Weights of a small GPT-style language model, trained from scratch on English Wikipedia.
Architecture: rotary positions, tied embeddings, capped logits.
Training: a variant of Adam for these matrices, 602M tokens, 4593 steps.
MLP neurons of a small language model. Each row is named by its layer, matrix (gate and up: input weights; down: output weights) and neuron, and shows model dimensions 32-287. Each number is 500 + 40 x the weight over its row's rms, rounded and kept within 0 to 999. Numbers have three digits each. A neuron's up and down rows have the sign that makes its largest values positive.
After each neuron's rows, "fires on" lists the tokens most often at its 100 highest values on Wikipedia text that the model never trained on; "fires before" lists the tokens most often just after its 100 highest values on Wikipedia text that the model never trained on.

L10.gate13:432520483512507495541505532524532453507457543502456463521500494552518509497508519529458522485497470513483524460491507441456484542532527500503482562518499552436502457511549485436505446578468486524534514554499454534574486460503491440476532509476469456490482494478486450528506516562544559485537555470449476504525437457564485477472543434495501547581504457501495511516428434427484389489529497525519539485523480497540482511487580511422449478412491485509393475504492473535518473540594489552528485489490497487424454521547513588536467471478554491502487506541524490505489426565494461476506427422508558446489426497502434396545400519449507486546566509546525490443525542494487562533514441524583517558449554542552487539497525533527427398534495511489551519501475468496482501556538537
L10.up13:445500526523498492508527533484531516471471539500455503540487485535519524422499425447509516502560451552445458446498528487532516546483466499526412513432542507481503467542576494535508400507538501592548543584529483467581429484460453484455550503511461352463499489518561479499528484577496446458488503475502531502483460489534484532479502523486463507505500496552511514523399460456462521468506455541487508507532570495488492451468575488470483495463520547498507484443497464474442502476487388583400536523523510500428486470478450527527505500529552487456506490514497478456545511504501493526494461461511474408466373549508539441455484470435443452472548440486552497474555539508566488551525454559528453447508472541556458562517531507485490491456484454527528526409463473543514484515501588
L10.down13:481448483504470511463531568487532510537470589557564565476479550442596482479537485531504527537570529494517502442470529508464500507521513546570487479500543490478513517557488493524557479549475458523494495573526450437471507455492472533489444448532509497507569496546522494514530496505530537443499467470482499590558497533553498486509523493414487510524543543426483525513532437461470536502499484489476490463544506471505508459479526502500508499516428605499489486486543501618450541445479478454513479415472456505447514468469404429468478458456568462467511497505439491527527545472465514551533570501477565463453482561515499431517530495535466481485507529549502513534495470477447506469546459521510503526477503503454427511485517493575536465526482506496555572540499546506535528541482544
fires on: ";", " |"
fires before: " ", " Ret"

L6.gate332:587431523493458523475560451507529505446592450521423454495525532497480498472521510559445574459460441483480472491429576564492615484476550483543465476533515561569503474459463517477492502459525528542567464427517493515485503470493576497456560529491504531487495497532450485533478587570530491516525527488464478457456513523505470437440520457465465549512445520534462535502468473420441499417521515478565523452446474483564487542548457582474541550464450486521495510402454558529499523569508468452456548498516486495460526483517470540443491563557493500509487498490539505529517451481458516488473525546461542448525430517486535501491439418506448532579532586544532509546543493468481498440438444510451492477469437492554494582488562485531556480414477460544545457432533520534520468441420422
L6.up332:483541514421490540535468548590508616457385504519494463448463463520549550471480468504467460479514515492465494460480509532482482452485478465449563504501441544492518473492497443535507519510490436492558446502532507527518492552483528536460493542494520505479527498432547509558474546509523557469475540543556537528524508509563538523549517556447523550422516507559502558509563485543470569523496506538484531491442486465512495554434448495474553486500458557518487510573526475510525447535515572578558455525462469498445407496547496468505500485467473504564494503475527513453584432507508505518476484416518509466488552426499476510463481537479505540468499614511481555468590518507493542519509489572541474508525521489453444551517497471524453530492588476540501467459489496503455538485448470
L6.down332:541416530506510423511486457481489422544494501504420471506474578548460508540511548496524526469550487533521529488521521511578536514489571542552501469511549508511524559482445543531486455480582444578481505454528534510488538420548556462522542493391541522534549501523486510528434505571504431531493571459579510439522539475464524421529457470476506473527457456519471491527461514501478451521484534465557476465459495557451524481531508490456499504507550521431458544432538468529495574519500463456488461459499421499538514507521503505464550522539495511463495499480464484573524536494474489470517518590477543588566440478445525522500531421532472506511506497416558497516456477450504568508466448489507503509418492415557467520510574537533470517546538507476485473549483565513474486469496477
fires on: "201", "193"
fires before: "0", "9", "5", "6", "4"

L6.gate30:493508452485511520464413494498546521546453517499445562484411557495451486431471457572479469501495473439523438479513563475455464451556516522477509508550489467484527453527495543513480458457472497446515530544465419522535523485483446496537479511452547456475467456496524502456589484552494451560474530466561494534568480538524515553500553522446459533444513439510535571469450446493558401505493517493612512524511511508435512452472497549464554520441500447535473428486469470505503465431521445536505618489556498484502459549561547525460466490475516493426524498531569475487504486414493578437522431526427450474424452559510488566468442519439460472439511527525505554510483523547578550495592464533472495418473499461499485464495518471524474454463502490519502500460472465545478483482545466
L6.up30:531485428526504472542476440511531497511485523547478532516437429512556490507529497497516501528533530497535413488465485477521515524455426491566526505469516484514525478516488479567441501532523510517518437496467499491522469569488515478494457453526478379475517524551470460513481417452614502476453377470504485478447481562526438572509529529513473535454548470546502513416514494440547587464403477518531472548448533403497476449520510493480565441492569468559498459448511379484444434509493527523489475521500544569474476582519521495499464498463512508457479433509484548443539543497504486501502478488482504505505493449537572468553545498527545499542475511508522569488536466467456551472484440502475467502482516450581414461522514508477514572468523465504460493447476487511508577519485600
L6.down30:568486503517435557461536518480481456602518484547501501565533488482568553528447546449503518507500425417437469390471504476532477500499544444505463466522489557499476456555551485458531552493429526478522444591490525411454471474483496545465502482494494428559438497571484446539448408433542547551487512496549513571528489586550524540505500501529477482488474486459557599539490517457490519512515537453485453538478542504510510494515505552511504539548525458482512541533385518508482530502422495483489499456465466571438441501519482506519512523430533524479486442490484505507531457480549524504522555512581503509511473501450518497569581507491490493491467472557514493422533441498492436477519451505485484551476472490467490519497599529577486550509446480500554539531512541532524503516503487
fires on: " |"
fires before: " "

L4.gate616:425507482451456480456532554514447594530535564482450576538471459498486522464484493524496426526455460524523549517512460454576546522488526545506460590470529535480594579548473537528589505491514497486526531494535492528508527442426565468552486458461559433503497475486486601484496469470563513533471452498505554565475478484421486544556514457502498495500507393494485521492574447445474507524446496478531431534494454510420560421483463553488562492488485487521476521510411544453518514557450529501495502472502518552519512507454541463523475535484520538465439412505525443467533535481479500461524541536476492481494521520495521555488467503503520442454507473501487474486508468438471487565484495467565515477558430443484600468513433467508524510520459587495536528510477462507460454520550495
L4.up616:479487499531434423439466508594411511522457523553456573597569477472562409459501439545438517474475427497541489456556456524523505480519579502489502543509444406532524493490507535425470540506516585507478522467474493582626505495524555474543442502525498499531490485563451476447498530507492449537570456541487462482543501514438503577496395491502599470536494474555482477493536503490536511491521505522506486486477506447461520525432533511496554514552551492509495481558540512429546501548479527487540496563497489543510453460487574575487461552553429470472479482532473553541498388537497491498449515497521513479439563510610439533524431537526493490508487494494495549454524541496478479497480471456495477500481493464482514547574530507528556452493446460479479513469494459434485471448542476
L4.down616:521526450506515508453528511459462533499553541461502535481473489527414491523491488523567515535459477583487449479547571573462549552491487467517445537534516591523466574488544555610541409522517486476490388432444485469505509462453491439470489552419490487530530498514560554437493547489544497528503515475458573473433455527469456514529585461497471501572501504455543485499463519483540449523422471470535542464490472474559569528536492469550461505438487463558522477502495510475475548518560563599493542509526466534574518435445406446485526454531526546495529552466530518476473491521486516496503486488473443521576505482539491525538536452492530466552504512541512512530601473509475507497461539592558510543505453490447519447526536542431470540490487560528476532500469452575574440541481464
fires on: "p", "s", " By", " and", "th"
fires before: ",", " |\n", " ", " century"

L13.gate534:471557486512532500468481526456532536427530575493542520514559485539544541529577529504463473464486494579500571481466592493499452523478564433565443510491503480548557499532543440519533502480523455522479470476547429523470529460485505536483443555441562470477535451483567463523518499489445475497438526440451502482569564418511529460516530468470540603519510536483455539597478440474406541497476540505473459514565492467455426488420495543524529477466536526487484488520454457475499511553554482499553497475500440448387529524483551478537559521476483452451587524502566493550479452624483482436512516482440518491508412482565527489552481442511511465490547481537521539481514525438472532490543518562450448540516522465436511512543498487542486551457478454490499593509475477527544506537524533
L13.up534:465509472453559488402418472553446573447495581514470452521512506564489460561476529525560507476468535533571517487560530544537455459543542512499526428508555493472430404489499515493505484487509405520527455512495496446471499475569491516476488553566470510447515470508570511462485533543505543535456534494485532542573474556502463555595560470467510573498483566515493445506450469499482537469492498505486447514440565442512543486449516484481553507516470499470459436519487474480517545534589518482547508530521545489433448536498458530498523599458504513451515430494512463578517446567480513508517561444516501495442423493465498491568521478529504511564519538498576594444459487491522531480453496530476519518485533502542489486513557428460550465451477473486476572469518496518540472511490535
L13.down534:477496438467485520557469455457549521510455489442592511527556530460549520483491492484529547512496454524606494460418487529528527476490532480505512477564501487535500500520550534481520499440518409474457528540537535491498461594468481496505420473506499471573524574547504512485497513444519482518516509449573540600491547450538518459507509447475459459535487522438527549517460480522471560580507526518547495516512449521549488582479530541503504473520485522418535500500533524506438471515559470517544479493533439443453445502479487478492464521541530523479548518515562566524537419459584442472470509494492475472472473501473501497508549494526510458493407465583497497502501447510421455544497499510554453487494501495459472497479448447546434484444498411491514536496567439490526454469501608
fires on: " |", "er"
fires before: " ", " TBA", " Incumbent"

L7.gate12:483475443429500516499514453525537485461568555516574442515510505453438427449486474532531473438426465540498489497480560555504454441518570436588492551565495472459521420501430529479537523490519537429522529535478461520452456529494575462524525531504508459483503480602531539542497540546467493487510479488511495492490425470463461462483465466425474539516501492474513489479542530536445478504426507544579560491523559539482448493447416467507512538463561451458478443515514470451518527529433514438543450578554471448545491517429476542511473485507462538450474499457500518457491444545469487553497458552471550509469496513471531475505502531496603544543471468488541441502522522535505505523509506497527517517485471528533544546420544534503541494509493421510557510437538453538508558477528513
L7.up12:509482486543532589482483458532481465482520409539507522498516513449600510544537518482554537467483542504561515533572464473525597511472508520472516498495515527470531477514471479470493609524424544514499489489558441530486498516580410520481474470504553532482478526487506429478453547421500451519449470509513448475569549459492478522537553531441520555546541505489444501505479514440517508465478467511488485544574523532456478502434451434431529460583454480569553492560506511509512531384517510594498509562548517550497510509434454541475460520517531492595471547594556521490482460519528503544436495502545530580519495594550458443447486497590430474455470474514515532428607553461464487548433530442468450498505547437501509498494471496495468452476510476568495552477526485513525503520459479
L7.down12:487560482419514512491484558499582432543557504512497477497435494482472512485451504539585516548486544486481478477441558476494441482535526522514467533521485493523496451527500468540476495447458521472423527500528424436519461461489469528448565493462465461461558501504485492495504518578480528508511471499563491588489469530542482511554446465440476553486536465438523482551474485502500433437447401511555526517510600530556463477518425534502591391486493468461436453512464545525509517515504491553565496459538428500503524478469471546465489555463439519494559513493535507477497449492481529533526433523460560540516450535516461453478507526457423504529497523528577459429460520435480578515482566497509502536506486481478450519519531445547530496456522468508477491484504464562495544503541478
fires on: ".", "\n\n"
fires before: " The", " It", "=", " In", " He", " As"

L14.gate267:510544447441517472514515550467471444508471522469528525539525547463469486538517541483578507516513493523532467473540501483404551550468531501466492493534538495555485523532488482486467536499463563437489572527497547508462524502464525491507474476563414469476492477528493514537492458502481410465510517480537466524501501477561558510530510561489487563480459496500476445510378528538528499446509379468494501480502469533544502492457602469466462423452440544532459483470557500486441462482459501500453465523531505403497464470445488496537450465480502517438470513449566481534518517484531534498462476529547512522590431516490498587469463444498470475469437519569481556409585558541490472518493487512558441532544536476546535543542429538462552479471513552527521455406504420582447555480528525
L14.up267:548517487436502586522446544496461467495496535456498456536560495537559554488416523505497495539513422477555515461519538489491475535532482548533515427498525537497530534505435517466449501566478505462558535556452531468532540440585470495523527505478419518536536458524502530472446505511468450505468475503528473553454511555562483485501522545508461521533545456484492472482484435535489479474472436567466517452501516550514482534420521480420522414564512586481483503531482485550443416582444453481506562524585504505461478470541470486532518421504496493471474477531580474502511453528528494519514450467520497501464435487513462506515520440552570500537541535445422490445544462450514472471444510522514508485597471509431459505546520449500461460553507441561556555412479438556475435473484521
L14.down267:516471444514478505533497457517497463468467482470480516442513501457541514518489521454473511455498483559496504480450508493506481396484513537509416457547513486516491519524507479573487497461463520584556483475622383510460492530445558534477496485507528528475550479509564422514511478450494560558463478502474523575514538516486556466382412489508529515494438477571483473553471516429510546493495472487511428458413513492503494529532464481492521502486474531496487502506470468502471511577454477486556478467534408516496505545493542508477463525492533507542502416521465462531489497513482521517514541441485492466474531475461484472497498504573522444496508390474556473565454449479503513549564514540463556456462582498440515514408488516503469508448488571475585460525490537458467565565499474
fires on: "1", "6", "7", " Ret", "3", "8"
fires before: ";"

L2.gate300:487509510521415498518555484436525515516475487550554508445457446547579514576452469478477518450530540526475458493461494478572517442531433494441520570521459561507437595511485457466550500464494461477493486503479536477488455481566461483512490473438518494486559461389440510575510517491605536535498521497491561509503486470455488479486517510417473518561550534576487430504472523468504539499458603483481460475478499505535487542425497468476548514525530464455459542512524512603510551481473495514490469486442437484463570427497489550482527551546499562512527574559526552515443486519540516484501456453553475517526474522545484443496446535529453531578541530485544527477450469530507449506432467518454495540527501542483544451489451497528533477479605584500473469511569528538421522496508557
L2.up300:475451472467471435451514453505511517499514495513484571468424467462520473485461548451446442486507508477506509454420490432458499495500498543510439426515506499523544454528533519533488533513519460561508545507534515524505508426500536538467453494564468521534492509491527464518442489596496542472484499481480424533527492494485462570509539571486534509406445468520484459550537509495439520480501472511580496521483492440419456496495494470471554495492535526556473521528543388479517528511438528504502541415487528601484515462458461478475487495431532529502512539531496482521517513586551515440476421514511567470445563387534483518457450525472535439409487518486485489538500468456581462483529481502528520430519551544496512519506591491573498554483564480452475470517516526489425533484551473
L2.down300:526545547516536527497513574508536465543478511506497471528579550519478479531436467528523527449521487489503505519537494556510484486491474464497548540516522462494511539471430460498512545522518494428562505469472479481494512573497495519529509479428515542461505478480431511472522496464484477515557494495477572436485502509512536481478490461470469453586522530470504489492475487581583463535532490495409486497464507563558545500491529552507408493527483498417484499492501601500508489492576492491461505578452466434504559506509523537475510548612417507498494481464537540458423481432451473542547556471422470556607483595456501474506555485520447515536520519471527498512503554531457548502480493456499514557485466408535519491465416501403517529488451396506450567466540453546518480494488489
fires on: " "
fires before: "1", "4", "3", "2", "6"

L6.gate391:461539514552501514502483489511497510541573534493530488505473566476407481503462542476553455515458440557420504539475536497442504512451463533505500532564495505513508511494497519514500516458495441476520459493484509469443535503494528492524527534510525523521510512477513545454478594520579541444587455479444564527544457500563424513607509505529482578590558464477488562548501536544553529483492431483461504498563596458484507450579456512552516463511487507531493557433443521508539510475431588526475493469590452498529480462495570538509515488514439513608537485477480496475521565451490468540544431485415594521461560501471497486546412542477491553508471465490483537434498550507521500554401480589553529467511490521518495559483496504465464527487516466505453494472514529540556495483448530
L6.up391:447494535469430539514490506566571482464573482568539494519481498540521502505521492532504488466536511512521501458438448528540508494485495480524500562431502494572524487526499483534467561521543530581537461434561485459452527532526462516469500524507460505411476518514430543511546498437590487466522518454391520495562512582492497477515437512516479585512488473492428544524474488500515506458586526511511515492499516460370451540496433525482492511549513464470428503526474504452458550495570520517559500502515495504555563518537515497521477526430482528517543545485605525516483459543535457494536514558542505515483541546535490475498499537410615482552484538523574385464588500553541547442481489525391537480508464510540514547469491492443508506470487480515476460452515513468496531490496480
L6.down391:460548411547485462494494524439433477439495506446531561479527550452494493444477465549548502526417567520497579477573512446454508436505541446548510442438425533472508441391539500483520496513532496469591491489484501576446454588516487476537504442508478459530525556489491514482550555507527507470476480512534461552495461486511473485514462515478489483509535539529478429527450488536507453564434463448577535557548478459491458456536513470549505496421566471509508498522486436461512490475424482506398442472521485494559489545491534556429514526537486537531524501472549533410527494528465530519485442528460562453525509552454540466488457496537523570536535490503488494466477535501460523518521516541507580497488506437493530518569479493549528504496518555477503541509560484441477550600491537
fires on: "."
fires before: " He", " The", " It", " After", " His"

L14.gate311:497515498464470450516581515524470501460593569469415470482499564561495541438491491572521499465541514527504423530423476481452506498519502493483549523544485496486476427485509487502501528453518508430546503540422446458580545482523499482564494518448496495479579455492577502515500499515462454554489515420520480488537551504536443443459572497528451508549479564508512521532464398449464509512587446454501485490474474486580508472472533466513499475481468466521464498524491462514457496383517499458501585494513520414444517486502539514502477445484520497441559499507555460557464435600473463515490430490422483476514502551461517521479557533443514562525513460531466484412501489442496488531554410519476516429522511513533461570493520538527425486499500431508536521461541459558522395560478613
L14.up311:430551416514518519509475520439559566435472412488433509532448500481504495429496523489510535565499488500529383503604502495515491555545515511472549489489515507476517513579524517506540391502569516513428444594468528454552451508460476543450414497538546454465508469529528534530467537539499517459480541496509534534516491544518526541543518525505500503563532539474599473476544546532510517484510461473440430517470478481448504495548503477484494401480488515453493505462550539475479547463508550483540456505455550476468481537543455546482473475551496507552515493577476506459407447510486543577459448480529519458460444490521591458548508480493479549529561550562537575417508588504505599502426510514458552500566532486550495503519457481503465481420541526493524488471495538486564481533496513
L14.down311:576456497488431503452508473413525515473590479499486511518529506445508528527505544505498515505564483544514487439613494416499501491443505487521455470531460444435439471583498440517566495466512522441474494543478502509523463491479519497447460469434562457493503505527547534452459566546430511540551535465485472482564517556544484497509480442393552483545447457528498513516541495477504530488555440458432447531524500483593406533531496524516584463468526514593477498497526461483483547530573462451537523445529530473486529464533475518494514491562508494449485538498513518471449498571515520539476465477504455500458436544508543447500510535488460468454510435509474469383485520488536481597522461454512533478528523503459468452528489459561487504440530475488487499484457523510511478514510534
fires on: ";", " |", " a", "-year"
fires before: " ", " Ret"

L4.gate538:468453539427459526475425539552490428493493556567483428500511511466543537435512509493463512382467489522450549469568465502506487470541495506539503532514508552561500437582490477513508532469478486514521394526490513436557510479436510566610476440476494465490545470489495518488500488460531448538448509493542459477525527495519481505489522507562490544529477511567572572445449506505514451501501524470416526470553537558471434493444510497502470510464597412441517522528482521457502545520514497468491518489542450496478513537459522633470505489489486543573477488463549541472525455461488524475528548494519547555518507528530564443491448546474503497503475464493425551499451446492468403498483508528521470462521572484497507521469473441520414461436482469497570509466497446483518468502561554
L4.up538:490427470465550547465479520420521553522533531446516506495534489469481534531451553488480541515543468420506512547500567591610447584463521546475553428485557551476492446476519475522539486446449489499518521454468551428524411556445522529472549495539433499557506511466521492473498530474550559469489467453451492430511587515587470503480591534466508490485534471497522471493449519521497495551584427431448526456570445429477484527515485501471461529474538483528526522541530499534432462495446473507534542519490523572531443458548547518513537462448605470503543542517523573514479517469462461577512485489584545466478498517469575522514509499471474509483464468520409470486537462526424539522529444494527467505478561488515471482564530481482533412473501536489563479531547523484501467460558506
L4.down538:554495559500519462572532554465506529487473452501448471474465496547447440548542475492548483497500469610479513605578444533415463511504411463491483575496443378482478562570492478506394509602530477487505464493444553523448532544532414499510532508478557465509484504508442463497511424561467462443586527474517527492450477402437516485485474486576495472516451453481472512461449514460489481463511546534542500520493510489515464506511514526543559598509521532471515495552493522501547447533493444485418431576475544487568540550491446492493498498514452499505507518478536411563464482536539487487516458460453451492515501480466472569465511490504484499511421545439545511538477532431475534533513539487460493483506412481505474490494454490406486488459452537525490493427516496474451566552445505
fires on: "202", "201", "-"
fires before: "2", "0", "1", "4", "3"

L10.gate352:568553563524494459480504527578488541443555491503522471512511583469453539530516499545572557473546503548475501552509512539525522504404493475554438562451523494460553468496441511498510484414474468449550434452519392503513463514487483520467482528560493487474515475459445511548517484470555516484432447488493483487590471481513563482608533454492478546498503470492483520613451529515473486476458434516454450580504490533476460469510457504521521428466505469514493440523470489466409492529510564580515520546500498534494484530408475528478508508462475532561571455474545516507485456382470520541565555451546475593510514541511544497488475480488552494532543454529550453512488531528559414412501538458425508517527484519493561549472483480448468547492484483523530513457469441540471520539444452
L10.up352:499556472463484480504504492551566494474510541563514476547506496518489511476450489485554525458506459531533462491523532528495512554445547473497455527522542470510556491533497477491557543503478533514557434471477486464485515511506497434552429472561524518533531491558495490470444528469509495480531504525491532560516516507465591418504514458465561539542541459514480530555486579480547503500432484447635506485515559506482536506540447495487439410477505376438474498517524495483440525546501488492545430522508466502560506499419485534559457481477401505470563506497536520466534399490446418441478441485613494549458509521484500468535573474479524521513501375455560466498509505434528446474462508529469561536480485454482504521487485419537495521521515517531569517469489506456450418506510519
L10.down352:471455434473445515470548498540512449504546511499632500488484537457473493502463487445770498490485471493488475382460487460467501447491469462506529556494502504478489499533418465548485519480478489458523407471470486474533512484498476437541517496474536498496496496521494550533552568494502555437510513519459511649488512501560505455538479482494549556512563503450505550539465533522456378581503481500543550474534557558542472488454444494537553491455510449477466504573468528428515530505524467455459476504568456495498529524476503511510516528480503571457491494501528514462534506509511466495498510534521551486474451530512496498456498558523530475475521502512566438470510469465534501483466533541488464558509525441492520499470514488626536521506503460475516495487528465476484502499421491
fires on: ".", ".\n\n", ").", ".\""
fires before: " He", " The", " In", " It"

L11.gate59:473549495518451511452506508562449586477539423509479490483532595491421559449497501549549501530509434539512556509400478463491546530408538470459437529492514517497460532504514447519572470496468541443534476504547453432479452455446493498531478522516509473452507450567445514523493451511544429527454503526507504527484495525517438532562454482440450573489502482503528526548427479565461467470496379491453430567518535595453433430480508503528560559420509516550488515541501552498441545461461541433490515500534512530482514494494466542485477504508519572523474489482571448506559451489499513482500507426529477566500557560524472516513447444454531540474487490529506429457476492460493479526536523499454464475512509538515513455454537530524446503512508419439585572512498474505493459542440539
L11.up59:475503515434558495566526452549428516518456534508502516543470493530460482470500469515569494508494521484520471468455417501402569502547558566491488542476567472443545468526536476507568480459480409429499463552628510456505493499447499547533459511571536474504519523564514505511496513510471528410473509573502458496439475542509511479548467546479473540412438538552511478495484515502434510462425415482472480519529515493499443455450490451491566484475486473515528458420482521500487489440501445446547410470470525534443435494535492541461510469479505478506498455487599536549505523538474519523452485450528543527524497561497519478512526424484484470476478529572589520442481472486448515475509476518546429548529503482509514474525519473509515515497580543426487483514396499465448476485428503
L11.down59:495503464550487535519537427459525518571582565450579484432466494439392467541499479503572512443509521524462519477530505513447493464573442504497563527517515550484474537512504462513539504435469493484432400573459561511529447580500513491481493498386480484478507456519493509465538572455496541527498528529551478559501565497518478504516448488476516483527527468510540587529517480449543441585545522479491467467533548496495455513524541508495475484507497450526472537521538561475516421563415511461495576417528420526430501562524514528510517501459468490504514509462554472483504513486474477513517456575478513506473500500427554497489499568549462481449491532539572569493396472485513511448464447533543452516512460523495573476550501494600485532515501514506507472477513466524466476522430484
fires on: " |", "."
fires before: " ", " Final", " Pts"

L4.gate596:525480509534486492536497478545505438478563494484423474522491421479525450502508584489516470510461506428453528532513466547510537518533458453540434496502534487434447462466443539425517490515485544456554523456480459469453546449532538457445464481513489508472521434509447542437528443548475540524532529544518432500573450491375513575468556502441471474523538430475495527435447436510457548485502511504514551552573423476439599467460508493528483563506480486526491429469483516493452537508485499535548438444513561531529528514559506443499541539520444466537497500435536482542482553499524491475511554505561491474535423473504557551462514475508497484475482462496459535451539445531502470529533483436493552498496481479531538546543550438487505479473570564485475550444565539571504490535540473
L4.up596:512449550491521462534535536579456509416469472553444551544490492509516509501552501513466436546483548479514521488558489477497505524411518478451515581470513461496496513533584508501497524451490530519517560416516502443472490461457515552518505547416539501474505498476434476496480432424544501491456479485506447489497500527492449492548452501514498540480515511526442516458514564494499470422511455506537467468419512499533552530539476563496613484492520508570554447535448543480461478482567591573462464524472507584515469454542443456495591495494521490490537462512498577537453500482437525538502511468525568400524536464451519473552481476533491432451556446544513573518558518484497547481507457458494568467547522481523469504502495488525428508500419600531555463443533500552436487456534433
L4.down596:513573553427560470515466437446520566539476454525563476454506525536515570491479475447440498500480493569544460445445509473554557533466448542469510449508497593489500529474486451473546404440475444497509464535508536451474438550500486539493483433586474431520454535462503508489454498456543517481569477494458578440416510493469506525474458463524524440564535568498505424514521499436542524555438479497549509502556510520499488539483510473508478492526462508573483446437533509481442567469499391539498478473514502498549436521546507591505500557486555553460549519499467468513481491475467504475438462491552511455559535559494459458427545532538520490459431567490506458546511553484480415610510482514534499471594494473510504462481498485528468534517512534456590470556484502516483539496489509
fires on: "p", "th", "st"
fires before: ",", " century", " |\n"

L2.gate168:528485561495508444505483483590489539431524534461453514525514513491500539513516545496598467557446541498487484513468509490430489511525584505386497505499462498484541491544514477480500492481562480515490539533494493470529581492479486477529540476467481417519492455536497547477630504492530461508518565503508525477563460472546453501469533402502443496592486488549548528423517559444481549464485521512555547509482475463486552447510477398523468464504555556514493485492486443556432537483484545600388521513567516486495463516503633582437518492498507526484442444567479519455501436513497560520516477481466490527501490517561509481516469486466498508576495557466569498475471491557473503534553522510497550455552482477510546555483494564514463491518492447484474507501518410466492493460471543
L2.up168:538426509528527484529520445555433455450512564471513513509487560517508559501443539480561484544464524480508538475513507442475558543498516555475496426469484523566542461505507505546484552458532486557548524513538516463519480434487540486465537481540494433522497511538526533459578581511501437495538610497484502454518488548525454594514564456558486457447552478486463518444558582442487597548523508548549480527503484454547497505468459493478528497543509544518450473489477506561456538498541521505443514465541493517511476451532520515454491527519596502441457458570492480501467501454506522535454542466464522474478520433573434507439454490466492536501495487549567527416480480603487440577513511505515507499497526482478447521490508548536496534519526495413440528525496504518544470527525503
L2.down168:608500406477462504514562530418542520492487491510575486540563554588514460526463457443452498481542480431512490519495442494485527497422469492541494457538537542444519451445502464509546564496423443508556478486490537508496473454505499524542493486488476481521507532449476453496439530527515471538541538497467545377499549511485493539574506537471504441430481480479494465494510500522538465568525488488488464509534516483552444580470497542440521437534431467467483496477530503503476445539515505480483539499447473501490507476510519536458458542506471467532442529506500456557472471484500484472434542481528527536431530476507419551410479586516458538500527453518545509521430516472542540492488500458535479521396545505469423494465463516510541604536593471465472502487455519501468471516528522
fires on: "–"
fires before: "0", "1", "2"

L9.gate434:426512489591462476516469471536458503493500465489472534470494572479506538511520590528545466570459540456531571507402467441494457478431525474482488501467459499444458485442489482537539527498471457470613517510445466529476499498508445491443500523549513526503596505490464522575532471520479468496531523452502502466478541495487455517569536390532513457549509492518479459558503516520544521498471526486481575549491518503580489476428563439502495491531530520448459495486499499493460554530514571486569549541531479460510511526533468500481523506558483472479528498472520517451522499546537581561464525547550442464530476489438537508510492495484533628477532500545492491511530558477463457454485502365544480550498510473539562555466475534473441477474493497413494525477528471507496508493470568
L9.up434:539476446498541480485515512409544448517581460526521495513537497538478521491531516423517529452434510604538469486490464549486439556487543495518520435452488475572420513492528474563508440493497488481494502459471545473539508442524491543591523483533401437516502516468607535420504493520547468515536583426507487479513396476456505508527433500474472544621471484516514490540514559505577510498565495461512524500514515489491563464404474436549487523540542409518509501505578450515538448460556530537523477458518525463500509469423450485539492545500522503454497522545475469472490531523545525447477491496500452538471504479579490507481512433491444426533429487442518498520545511488506483471511475482532516581558448457468487493531445426519456507501481475506458476461465477503539553528523552
L9.down434:510504520470503522489491482658456552512464402456457433515497533436514501567508475547450500551547530507537530465459493559539544462474481520506456484519512512483436514540620505501491490534523485530546540555534459562501521526444465486493510482515599525530559477501544558488497458481568501517473440475519543527456503482512542500414543485484469439466470511529503492445448435457479510541491495416494455458447518573514480544527468425429524506474495574463444497515444516546545552532565496497461492479576449538456508507572549436461526546507452552442510517486505542488514491502375516473497472475547457513570538525496519495540478503534469548556563517450478474539510450457504509462520469522520521560461543542500478561462526480554455569506573553439545530583469440580555515500518508
fires on: "3", "5", "1", "7", "8", "9"
fires before: ".", ",", "–", " to", ").", ")"